MLP neurons of a small language model. Each row is named by its layer, matrix (gate and up: input weights) and neuron, and shows model dimensions 128-255. Each number is 500 + 50 x the weight over its row's rms, rounded and kept within 0 to 999. Numbers have three digits each. A neuron's up and down rows have the sign that makes its largest values positive.
A block is one neuron, or neurons of one layer that tend to fire together. After each block is what it responds to, as a language model described it from the Wikipedia text at the highest values.

L5.gate116:542488401570493466495509435519493467484519477536534499583573574492495582542522472427452544471472499527534361592455503350514470477567523457463562508529480448448480507563597522583468498476487472466511446546516521541474581574523577554530489582510461554463555514619506367434398519480485467467470503476505528512532530498451560584490408486552448522638567532437571483527487448504458522555482
L5.up116:550412494534430490515472454570445484459582545441569506420534585513514448416607546517440471473451438518484459492458541471414452493529468516443539469591468527545521584447654462579458573538457541500423527503485584486518498549499463464554538574532475530495489432573419465451426480582467421558489536494536491528551460451513508479475562484522484494548527620446653430428447400506509569483471
L5.gate140:546483460538511512513452465534450481552503570430567361524448467445486548499518588501481494476468574603513565459472580553560540499501499394452610536539578457523453443510513529517554595531416475453575537486469519553457504464518460545487467490555536460504537553481540485526514492430421507552435484513535524520589526492530439450449455478429462472569505492484502472573362484512458483603406
L5.up140:559500433485569535489486564559465505549509578433479450526468554535532547554489496412436479485453423593618518481460502478513514445455490426499493578521545509602496486556424521454564456467533458477469509528545496511461546503559485530546555510456544484438491438509513451565489545527532413503426513620445424486579362468487487521408474581445417481535523373502544500470526461565554513486461
L5.gate155:499498465471460512570487540570551435512387475408461511456372432501472537460490449440476460459429441579432586460458484498543515417415450394434502503561509555498510513480605551458504588569461514519499489504582418489499567538561507378541486477579527431493545539491469557485383452563466408474582490511566496422453446508491505567442526482468519534515508548511549495558467509490582485488521
L5.up155:496529523527473440503426418485542484457445520479580515475500431552486529433500521395537471496577463583530465493443554492485401520527556512423459417522455505541519600462437550510613492540591522455466546552422462363551557447411531401639623507409512617492544460502489544568473536484533445434478487472379441445460461542538501513503509516438484566592477535466549484531482434512546443507426
L5.gate163:505516486489587528501481473548485485470478586520494638432399532434591550467434541454427519523480524450523561533446493497419577497471523547434549427481523501544459447534601476505532564477521484470570477529514531385562533494566672485504485545437554482605489476562579499479524513499490445570549459471511547460442531589518396555506453511611460511438504528501451524490450503481510549518617
L5.up163:499484453429563443460438531606446527547509488461514441549504411518516546411596512438501445539511529544562490652425482570476501559503441552469430523492549480485481512555550596538513548536457488511387437520477436519499370509468518479510472521492530469510495480547540506482427526461481498528441560536531523493471548424434490507514439531579393485462602422470495398513577463597456465561527
L5.gate224:531508430468493534516496539529540405504434506485547537513518415465541565478539493466487416495437557567470493577466446542498533518529524411462508403488501499486503542579615538412437508579455456663555540543479468496560503479457607496550449477467517538448480604636528515553527476520426497543505443509440493422509429484476476666545552423517473537521453521500461591417470517514507435568513
L5.up224:522478560442515461516517501473511586561501524522439427459500449521394473565532421511493512497540517485412510563481439369520423508538612560458505461513499634487429461491462516508603405450483530474578438519559481571558487483451502532462533413448594522464563486527447379505421497438519485538562482485491491501517485525454481458506525451401569471531443411421539504576499537473596456537538
L5.gate271:474516530455479407553474447523496486510488650468587567483474484489586511482526482487496556495449506556471481556497463499506484482553526521462553559425545535478469540536431412422434483545445477521515537507553564535464476585488554506510459558464519420450505607495593409512510469463449408567536497560507577563524611527472464535540552537595501466574544594521512565421463542489557472497542
L5.up271:497504486571516453530474458470519510519563586493552538520497429498409505416469480506438435442532560527520494464431401455481557438453583499472583551586460424557532517417528457575460595439560555499460516579507493494541475561579483471492440532442462485481457456439553482452480487480453474525543578467469540478562484567482504496454579555495435448486493557561518466552575570417511409532497
L5.gate333:502517486474539494544561439491564525526555486521484450485477447536474509536383530558459496573575419558563413456453558529466507549531473476449491419485497596518485508516539594542423591559535508465501510464542531495485514452551604484436557462556490539557489541501419448491479594523506475489517449428586509468547420578466478480506551593600475411548528465517518526458469498519575505503545
L5.up333:545490509541467383579432584498522650527441479443523479483589506427467441494469473552554521550554372555564502480435548421507516391539421556511563474513519473464544425438505556518481385541525508419543561546446588451470522498416428423459585457461501600524453477529471450568498513487560406474473464495516522531441473513493475512439504575475489523502547493423533497468515559540491501518513
L5.gate422:501535475542470492435489489538491543566462490455480510483458513461533507470542495445585547477453488545423591440447546472386508510493561530455517457516450443566511543434641598481494483474409554438513505505523492456535542541461509455587528516469490519526557636534528443539450507454508473454461392632410563467583460439493568555510455425497491474460524493415479539485571508465405501461561
L5.up422:474494463529479462551434500587427491462439582549540528590518573506466519552413524428555484501594489493558521521448486456447513491523531496409560418553559517491521605459512516508463450549431525519553494455486523428515539518447480369578518508578403614518467491559504404551444481424488395524555462550460553550408522542479524564463550491551501528444473464547536527556532549482439512472554
L5.gate445:559525449463474406457466460435373519559441482509452515528480537546524572449576537474484605469509442594503531432399537517562464482547450564508519457429542578339412451449622608476532546503453510485527504482459575458459529508515416481497467435481553570487516454492475488507452398551472423479572485510467593551528485524502379454589483392394475451507603544474544540594506512507487472578468
L5.up445:526508495456629354415508451442470501461474510412488538468570538498563464497460551546462551430561493469557585477448476461546521541496498521565446557525489439501557599521560471593497449409480516524482448395463505420553526490434490486464447492471409464528481476562583541524476449489454424531563515450483567550421515491481481523500416509527534518552520494567544474570494534541538524597488
L5.gate485:637392504476443539533529466493512442606500464480455531544490492545553528553519569499454550449427521528486601482517474458535478504498479475540492451443519438451515486559565447534585602503472500426412575535492506569490563470523458388539543457508490513520498483512532551463499405564461476460550429573573487492546472492462450486456578492493572463564528584451630511479497532492490479594487
L5.up485:516527480475519574493458386477496408504563537458465532465467468530573604437551514535477484462556449549477455443593465502552571455454480349466511434461495481504505462506573523446535486493517487481408542582499669546472525535440491523509509487477586436564375478459548521462519554596428520498548502448597483567554562458439514449508492509430531555521489415460564496434450515424543534546410
L5.gate514:551543474513452443527434463555446512490452593523529445560459519557539468572485542468492525477555518579521496549481526468462521502424532535558441538582511405529540570560500457527527523509494496489523525534428449488464453528506471480472559411481468465474449462504474450562473537612495491428481442478552496579472460453594498509516476483530461486538531477467522570456519438523486509539541
L5.up514:444449405502510505540462488519462496443470528540434500593518540507542462509559514564481440507513562482495514564511531572542585587575478478491456509546489435410445442482576577538454505535561407566467517459486506592521510475444479541511517489428510430544458534562432514516502443523403465503423456488578496577494531517600430531500490439398509490515482463410498541393454470445463534488530
L5.gate549:586464538520427531450475491644531471558364524559511427518478509359390546509473469413499481504526464447441556515476501442380561536458467436466506522580429493582535502528416475618440436475496509488494563432550544461526404554483475481528546517452501523457578457498527407487454483522533458510515411445474471465502517459502560504573531604439506436538460519481448569517534525480463478493458
L5.up549:532462555470468538487475596466538419464405425538446554449515439449420564521532534551481559439529514556513457470434568484457558550533478562449528555521493439448557510573550509489585467479411478501464467418510482458487583491521488573457499504476622354489504495497496462518434453484530438535470441624554486557468553510471551510477498535486516418487524458448650489447556523592567382639489
L5.gate567:482596461624479521505513427462501492502495505488501448437485505458466454497477502458442585445509534545510514529543460496626493482541554537522543590568558564481585464496491490498463533467432432458494480479497585501466435488428540462516600476487488496469531519507449422513417475464541455510506454399517562572544482546485501409453478502420386471683550434405561512455558404448478603461461
L5.up567:532622458485630496403480437561549358563536510514497508477551426462483503541468483581473492497525608567550511479524486458465581517520441513452494484420470493471481511498488515547432477521645502532522508516433479436457460415518509573529459373523509554455452477569446480519490579543487455463517470544557548421505567479477488489450495518495513432525575466439540588493489448521460485537542
L5.gate611:550464632512533447554459458463484498466393528519530512537451551489491505445567557490464541531454534465445497501441487479476551499545536527504523487547481530611601462494518488544539516493523467384471484464473557454494551544478491386450493475432576511561462404519462552507570537445541521532526535519564527504467483489520484475559526443423542468575572474466480582608501493463464489513528
L5.up611:408509476484511498487566475464416455550563535491541445459468441540514496531516557541317499500477399415414550453440455452394474479497586492454383465548536482410448505544536436479564465504477454586551467443419571419607554514440532440549482486348476571435531440541487432525483433432505476514562491484511564600519412475514416462621502452477543560530529536492543524544517501521444452526552
L5.gate645:472511347472583559514464443498565504493502511469501546484474476547556467492470511447515460503565578501374522623483458437471514577491587489434465429473536573513514598423599609483485514395460436533481584483540530425416507546427482433534476516435470538545476551515458511520503489537465370507447478406501534510490400460494498559486589442505544493524472563544555548388499506506509492476512
L5.up645:495440433522463467584492465462549362479396519417517579551609462565504549548493487434499416570500577524442560533463438559465495457450455396501565546528510548475532500556452586529516431644486521512579455513513511489450408439468481435527504476464447527522492531464509560556537509494455498451460514633482522441500444443454465471523431433510491591555468501459469522517543555554480504497501
L5.gate661:479455499531557533511458446584513425496477494524534488492487499492533489426463466434491393501489524540447449556437468538517523581440440467489471501447518498486551566580605536485421514593532424456655544510444516502475467523447437445553537477546433508516427538444507518456472538445438475512492414466436556480436412471470451533483577437467480567529422565494425584511460552499487451461392
L5.up661:487531428515418539466560578545443521525469470393496501487507529537618463538464496507483502489483519467540485530500514545533531523515524440370535446528447498481444551475500442484478472549521451436471504498447497443606527554472466426518476577505431468533417547508449415584410526497384468647548511516443575577491476425513466620483497471559447553598488542475512452450527486454485480529451
Responds to: Comma after noun phrase

L5.gate11:481481528486581622480526550571496470533477630433554517454554562476467482549532501397435533560581462569447551484480477581451490437488514475518474487504434495506516456531467466549465454503422454502449503484478500382454410573507616514488449623521549535542491540498583592493505533494424538480542410568506433487437494493534514572535498470489554494484472568532478493520495567487486503520378
L5.up11:376530441511513523459504523578455491532506491538468453488471549520543498473541490497544523547594515491475579495480537481578595434523404525529440512433484491483442440555518425545554432568464503446472481483439564474522518515512441491530442570545511593545479500567545529446468547450494561422515471490493390598508411524508450514415453490490494485437456485462505533514478559551400534503461
L5.gate67:445528569425393516542515446488506493451520600539565481460456487542530622551566555459530507533539494538623633505520451545522622530483451469510567375561486457575464473469557408505450500406412485549475576551447553503568573538380459502512461452545548583488459489420416458514518495495485457500519551429514452612563483555439484589545511539626549411507550507493503511501509499411455505451471
L5.up67:507501524468462559571521489536513491492520592567542503466534458484522504446474508492573548555434536529634566491449476470520498564434461508499538437512469497516617487489510521507508404485506402573456521557581462475571523485530502434548487504393439537473524536463404453495506479449562505496538440432454552536496520525483527510465481534500509460507629528518468519499488575481557496503447
L5.gate139:472538447454498438541524450571432464533461518559536513452572536560422548627540563404624484497493440441483513528442487557516499511535499493515484475531462489516541476507529474497449479436422528591588521477439508439513524465421524501444455540476520453548451433374513465438558509500615414490527476490423543592552502602467463499485545518485512513488556484489484485457563463535393535566487
L5.up139:590458491467584479432452503409537469486466538590487526541500539604451483478370543513538433471549510454525516504501484539425468521551516527546465461518563531537509534485527448505483535568583479584561545477485476488538536488521487452537522490476470453446451373566446487476555437511558550552499477475418528535554563449506509456498495588519460491456537501483552433535531528541498565592543
L5.gate175:533495491516519532507496487499542498511466520526588605497568502495693546596499505466450524472375481564514533502569453595539494509433522541570497548548524544500584496578509552509566417456482551477485550440482465503534408418529557580404497618538368499511512469535518527533453470526456501546517397504528432550600411534562509491476513519531447508519532512579429436462456562463444501428405
L5.up175:495423563454476483440442578419380496529401583422498482506485579530450607488472517530439488548448554531518489437505407484551509608534466465444443419450519503552577446436485558384448528531499528529544573540471520540493533472512559376547479570511572528532490526479482490490430589508513551459577549492519464443508601575513551477488512519440522472503608484437483569515483616518562491483454
L5.gate256:491486503377588482528421450512624441511516509450532514459417492601471600520554537473427539551494511603619506454541512564489494445499401477514484503507461528514521449436495397503521620532506489460532504453467508578537543374503474537498495529478458462434511480501385493529515520456560396569493490456534444436498534498507484551465495433595523553554504436576442395515564542540474505580500
L5.up256:528506492455442547480531457472513417454420545514509553486563528521486507540522497535445529550531550503538561442566567588468548553563455366488516497552501459528456435497414407500519502554574450497534565530420524505451501534525498537423561532526463423534582550520377526538522585556551453506530397488488495535507503517529522534520499572530455519486549431487543530566555433531481408487476
L5.gate321:528479457467553484491523560467531525453517435433596505501501541597501522579586428548527472601509456589446504459520467516444415474432452415462500493447479470426414434512460481537509518487546493489451488527496502458490518471469425448536409483454486511494425603482484504501491496519535454447512528393474561488546499582424496523539467445514532574504580544451566444524441457501448553545498
L5.up321:435485417453560462541523409446535466487556299530523443445471529518557580572505475509519453443437432462500493523431582538388459501437467501481469530436530433463425432540394568496517537486524572519529442498489443538602516463544466509466502520495458517540449550502496590438514526393584473439493516460559520473626451533460513433530509517547571502487599563447469439609542485432484517473490
L5.gate353:434477435426532576532475486572572544458480565525520509469536528533529546535607433452503468530494493479557458478485467492504493571480481454494490518473506466452486449507558467516479545452566520529549564512466485474477549427576540494427493507457423530480410483485547424581433575494508479489556426509470512416485504525501437512497556447511619511597515431523497378519553538476503521521384
L5.up353:453523427490587467519403509574474464489520523399522511476562521549521511527506519570368563624523473481489456481502528506529510495406456461403431483499523422506504450567527517535473513516546496463510495408505508615501437510513580466644455388500444601530406505591573517569490483534418494510596414492450555530456539456515514514523467526459569528477592414360507498406484535524518485406485
L5.gate406:481470517434525554496556443568479594560435535469474514462592516459471451570453562434480563531559529568499516548564439450437588442570485453418560532530473455514524482487484387575448547465470552594539498476543547468507591461511545410499495574500559545494371464508490410470533508504504470453447436537552560426536516494546574529482525415573441488537485537535403441460503513443520461486468
L5.up406:568541466390457524477478607563474499553467515511501442463581538459572509582491507431536503511403496456588470411486463394467512402510430413571538443527443389431532497469388600502487494480490409519503454507519495477482537516548448455485448519521414530505475536507523508447603463487572560465625525499457417549561526561508472555485615402499516528476472490428513471531474533462472438478489
L5.gate409:520498503477490539566465493518500467479458535481488464411509536485542575447472427356542446568460502490553435486441417558359572448592561593464533417546547560462557471579540440361475512412490539581483550524569531449466468466508505526417465435596474461502542492405438496394493462538527528538582453448593469573436486580470499446369506409531503537459479493458504489425376473493541460531465
L5.up409:473404417468496429501550396542394427427464425524480484516545503463455526531388501450489475456529481511437416507514498496501460482522552449481517507502485554496510488548484552495410489512485464508493526513498514484526483532508495508479512510560495523547513485479518547486495480526428621477544395510457448484602458491400478587446499508493574497424505539496552469596460508506422479513495
L5.gate538:469510534512458491534511499468529456472421460509399587485515509456378449497456570504549552540449453494529461478509399551486410472499465462447569515465574510515484498459475415405462500472427405477491488492483499505528508512475513531474571404493515429509461515467494500404529426508425526504491547479529465498526474468460491528441583493428563505537478461529514494525579491504474542496438
L5.up538:375481450545466507541490509555538556494533473420475469529522584515505461589541485467514497546539482524503495501456502486495502519487482424475559498535529470405474598541446458514532458526550593526531541570474613440497445514413505552431612484466551484405579518450539476496567509504472386585546511508518496410557539456478546576438469525504470493494535463509501530492615536455439534556446
L5.gate555:504551601465488525466534533411520546551540640487464441408398596398532472485465443409571439428513615456521471539608435438479493382525484635476489603475445488582445521469547521539496515494445594597512445542483475402461498508526445428495547498479410485540541532561510502462501502467533519496514507510539529429619457507573518458567481523468475437533492546442545470427530458461492511538500
L5.up555:520479458426520493533506511497472507549618398399543516504424529490504460550566435421453424373483515466468409456518509463452458502509565487532469414443542483475534559627528534558492553555626607582533597429497549485437493454408499460548460443539438457565449563549478489461519557478507529481507470432500572442501449497492523532503592448507467465538482545476507506458552451482458462551557
L5.gate557:574432458431572514411509538559522431618434437404505493395501602443490469518515467430500573437534544434437452450510511422492454432516537481571491568490413475526517495410494495520489435506548418515480478533507507598522565464467399428408465468487507496625531493440418517424473539491510476427574505479495489495451481518530583522459535582531585547570573551493486561475466520474577459458495
L5.up557:480486599478546449481508484408557486510516493467420462382498516580448502422475498494419495432441451452434459553502492471486473478597452504514445507496491422537530509524513470499417470553508582455544502422526494494476559543546531490489486502408477560546557470496364479575423388465496371502438457525541610524484508440485516499517514533473576441499530541617391499552469521413480495527598
L5.gate607:552530456432460546456602461554451473445555503505449572454480562531512592462480549441495430513502444492566526512442445551546444545535452416529486458508470405482478555500422499456450560545474501459522531486559537544528532463547541442413476515428475484483537491493445513442542488484432501456491559406424441498543384479476509579481588522508577594523539460589473495540566424528580481559637
L5.up607:457457521502563589469407527406586469430594535556402479560499512505458557460514471496381475511506427455506457507455548498404474507501582473447529488591522475486503458580471552474535447439525557439403526431567591505555537507616482389448535491470367523551447486420499536544490531455530505494546533407475489562497414488452533507472539567461556521474457511423442447474560495454520522536551
L5.gate626:439475561488507615530440609503535519467451497485561504395547550531472448593561533367399588583449553514538475540502423581510485512564498512494451452435493436455481444546485456420482466533583459509525597541527490516578502494517581494560516501491513553535499567542481509451536529419462491483516470511508480496563443519460476645481472504461612591588534549462463535539576461484468528448494
L5.up626:437395492486543471516478439446465456514394410534490517519532529521584508417533509404557513509489495528588522462489547552485524498555454440429480479452511521489470468505503375467497550476667544468506496550507485517501496513566591497592519478457480573481575450450526590421476455568459531509515461466539479522627420448581438562545538563589551497470443465518408507472481436601519526599448
L5.gate647:521446502399497502545487551485626507519557512460540505461477447516581534558496494427461514516486499527553450574547463537540392494447399469477446497463489466489473477498484540451500530569455453618484495473545561502499549406537555503502541509474477495582440500526500452424579504491489504529416468518577466484459485515448464569631504455613496515453457457477382489457477596603492403535430
L5.up647:551529573424467511450507556538478479463472521434637420546513559524462448494524462481452507435522486536519504506533507572436498395436507506465465472519580488499525556456505472489454439578468482408441462576528516502473448497458589528480554435376602504544583444480467455503508508471475537422460503531624464540539483489472535462522467571531488454474643409470588530531507519521425448508432
L5.gate683:447492467522508508503523514536515541592462460469490497487451518591621437561440497437454522468463516569518482597525479527529526458509458533516507543400468492509471548509529636492495566426525488408536563601514432466455414480453476400526414418530516492499504524455448585579477499539447509515662489594513470479465518458548514576540537429568486472581519447567491440490450476474452394510463
L5.up683:572507460389510599509533504521455534497490573508474521507450479501474548455458585497535495517506611500488551465458568464450430497530489525533570416443518448581540507530460507557518476501499436587479495520611502502546429489501493506513495396533374503502464606365463511565508535560524513588538439509552509524633594530536591478552600501447504520459427470610484486532462524538420518458461
Responds to: Verb-completing inflection pieces

L4.gate251:526519547567456430519448535496526574475400482478541539452476460495433434503497470491490568457453426629553486394390612497537490462452546439530587410461579605458493527497587518401472517547566476580420451442522452498472503521470495528500568502462543440448564467456425544534526516469610411558532487621558490513547503500575466485434451485553500535514535444468567524554495483529475458480606
L4.up251:487527464571581474607455487589488444500473483485588471446509463540439529522555413568440543495491561555572438521477550532461528468535557416439452561542434528494461435510506482491514484523503445572489527546550482520441544498440490447484605346551470545530590457519523400466499489485601383487520449386468441478562466451543533437492384415559565503579463544599435540521498546471490481526482
L4.gate417:481460446525492536512518527571536480444507568557620481534484466437574441414545521389497523520474438515591479453440518500501420569482570502505492460606438463472488562488512576406483490552403473515503528485443573580476591456542515415503476533469474543452459477588578435459495512512534439566516427567490470466477471543528525460499433411392450562600472547512502585420552490470501530520501
L4.up417:514460511559465391544491434637376477529475547505582500501524516506578419617529464393485595496517502540618491479439494553533467429554536472496375483569457462432483399516510511456505397538493456478426480506463490556475502462541426531494564602432452534419451559522528511476580517535583421523475506530561406568560381512569499462591528494489494583598457513549540500452485524520554456479508
L4.gate535:453528506607480554480401555480539597548571541434577468492472426480565431442509461436474484488508414521530457482598489403415514465505555543423454613575499564499523521410474594414604429543454463458478504520562465504477563490468460450442436532427551540499441478422450513498577475475493465478477546492545423449540484436509610416540356473447449560581505553434522599521512478520503487454452
L4.up535:469521423523540570521532505440507457540593437448410407569481479514442577477395502428463428532535461414436534416529468418536388493510576482447487516474469584447525416456403567459530498445512430444492442562491460510491480493454569519521564552396533512508500484449442483385509448459500505404500509498495522431482514469490422449454481439508443528407564530572432581483477534598459452515532
L4.gate609:557482497573549470588519604503408501553469470471591536524501527526513401591498476458489540465573516537590534486469497497502399554454508556462547535526463494478487468470522561541559389450427429539486521494465528584515585499447419488541477434480537477446515487656437490598462419493497425501519484464524532501511420464552487499460488504439584494555572429458511565484510514506438427560495
L4.up609:517499457510474523593530552517593540442516496519576491474541567526524484491521484409458521555569431522521481537485495579563446482488532541457452500454479516491487432447470494492467502617445514563480426422540468570490440482472484494518551577459508499518569437637537432467566478544546447391476578507484501432409503526563548617566483457551582480489413560567564608411465482547530482484531
Responds to: Punctuation after proper names

L3.gate638:485388449545499554502520537561434512599512509447519518528394541554425515465478450505558481463477434468515570445497569487509443474542561492510465561446514536559511495470449611549456473479508494443680420498509489418487530454545494572488578471481577535524516496540457453509409511511405489556564475514526442522535454454470567498538494402451523562578514490485433489482533331515511643441591
L3.up638:576452499407477549573414499488489506553552603527496443481484493555509546542505499523508502510483558469542470443455563487575547471554428454580523529458546552416517503536516475418510518478474362423478464545454527456605556465496543436498460432485488471469537573465523540565540439505507484598525466570489563459349563507489535463523518447536556509578487476453549497478522540496560557572558
Responds to: Clause-ending commas

L3.gate661:529496474486541574500444544424550499437398572500502442461551550589502534507578517395485457565453506536581460457400390543466432487603525448496473463512456429475493529563499427552491452458601460422495565381428471441484482483589535512491556543447456508462467602513504533381471474563632507462513479503534459497586452504512519545566491567510508461517566514567537447555456463516486487599501
L3.up661:465530382501507474465511491569517481484509492571463470488553558507556519494463430464526603509442496499549381581564510494560468535476494574559489467543450515486484587617486476520449520624597415535572538502530461514517568480536511476543485489510475513462439570511462465482538517543504510431457557526411509520522344571472481596454522412517502521441444487544513505485543482470464538507579
Responds to: Finite verb endings

L4.gate27:418572458475498576467510454482546507431472503524548521529477600564504562453485525482471563545472477472558412554558478561440481489476439491500423494439430617482422470523577499493456559540556468521546537484546444449531572525558509478472514495499423596567511543472407449473432408574469483492405450434480475467487460525466516584506532487584548443487557441413450575446498566465443440528521
L4.up27:535506480467561521449434508481502571497437530557492473432463571487518549518472512484480547570472473428549496511489527594562549472550444394524502509496463448518465428501521501503561560447506453575500545456425518429658541543529490469525510537471455527504451489524470482468523496512567482409503469615550406515466434545463489632469474526511488554481476462483599533496429462479403492501622
L4.gate234:432611458507452506445499535571463536538584496579525582453478583558451584476499582464477545585514507450472531514490581516453472543516473480537398517479474472474487517582505527508504411530501533589552468489490504533485459572476526519508605500446562492456505598557380480430557521452559529450568524608500500588556528518538505538418589635447498487501525507480496448470483493489450533564526
L4.up234:533457497489574537432456480574459524483475485534553597577501462584437532437515454537563493662439513556562516516498414441536561537458486530522516540516464596622548504538425526552499517626479438445463480524512598530533466496636462437480451502497510469513475536532433458480521523474566642467593444555476495431560487549484434467444483493503516379467531478477500473486471546564579491621517
L4.gate661:518542449611595479555570391435535426538508487548419450442489638526452492472528560429470539514501507544520518470428506511587582488485499492424537487497456590474439450500528476528509458516543370536640472483500536512519526576547594526482560596566491496541554508466535402485546425496430568485470472484468432581510425413439461515555597494477545500546514492420500582501533518517467473497476
L4.up661:435575514429476486523508421519466511516385599569483554453454433593500541486488479439510566451485535494599396507462486565494530504461451485416509473388440513524521484472442488510487449561553495534459574522551484508432465472460485599628478528461448498448494530521524457498545501554475474512446466546543482466582516480492492504498523562542558503511571459511534411540568493537456557551443
L4.gate674:455521561554486479520537420475428553581513547479529532502486496589509526484439542505446460416484440506590499527441576530508510492498556428535453549470551575451463483455437542509493469541456515485531534409500454473511591553443601533519554445523446596532530536425563485484590459528485458401547457372457495447560472586473544514654640507584578553477492513499524512619448486533423523561548
L4.up674:415477585573543471480486506502445424499513545579604521462575477500572513558531611435513502482474483540533522516454592509477513470554412476477456461487496443447477496546526567520489520537482477545492572524442524608549595386498547413487569477565461584629509506505607462493558458528545514372564496491433478514471482461485630536519502466490522433530477459498487503575501452505405527435538
Responds to: Transitive verb endings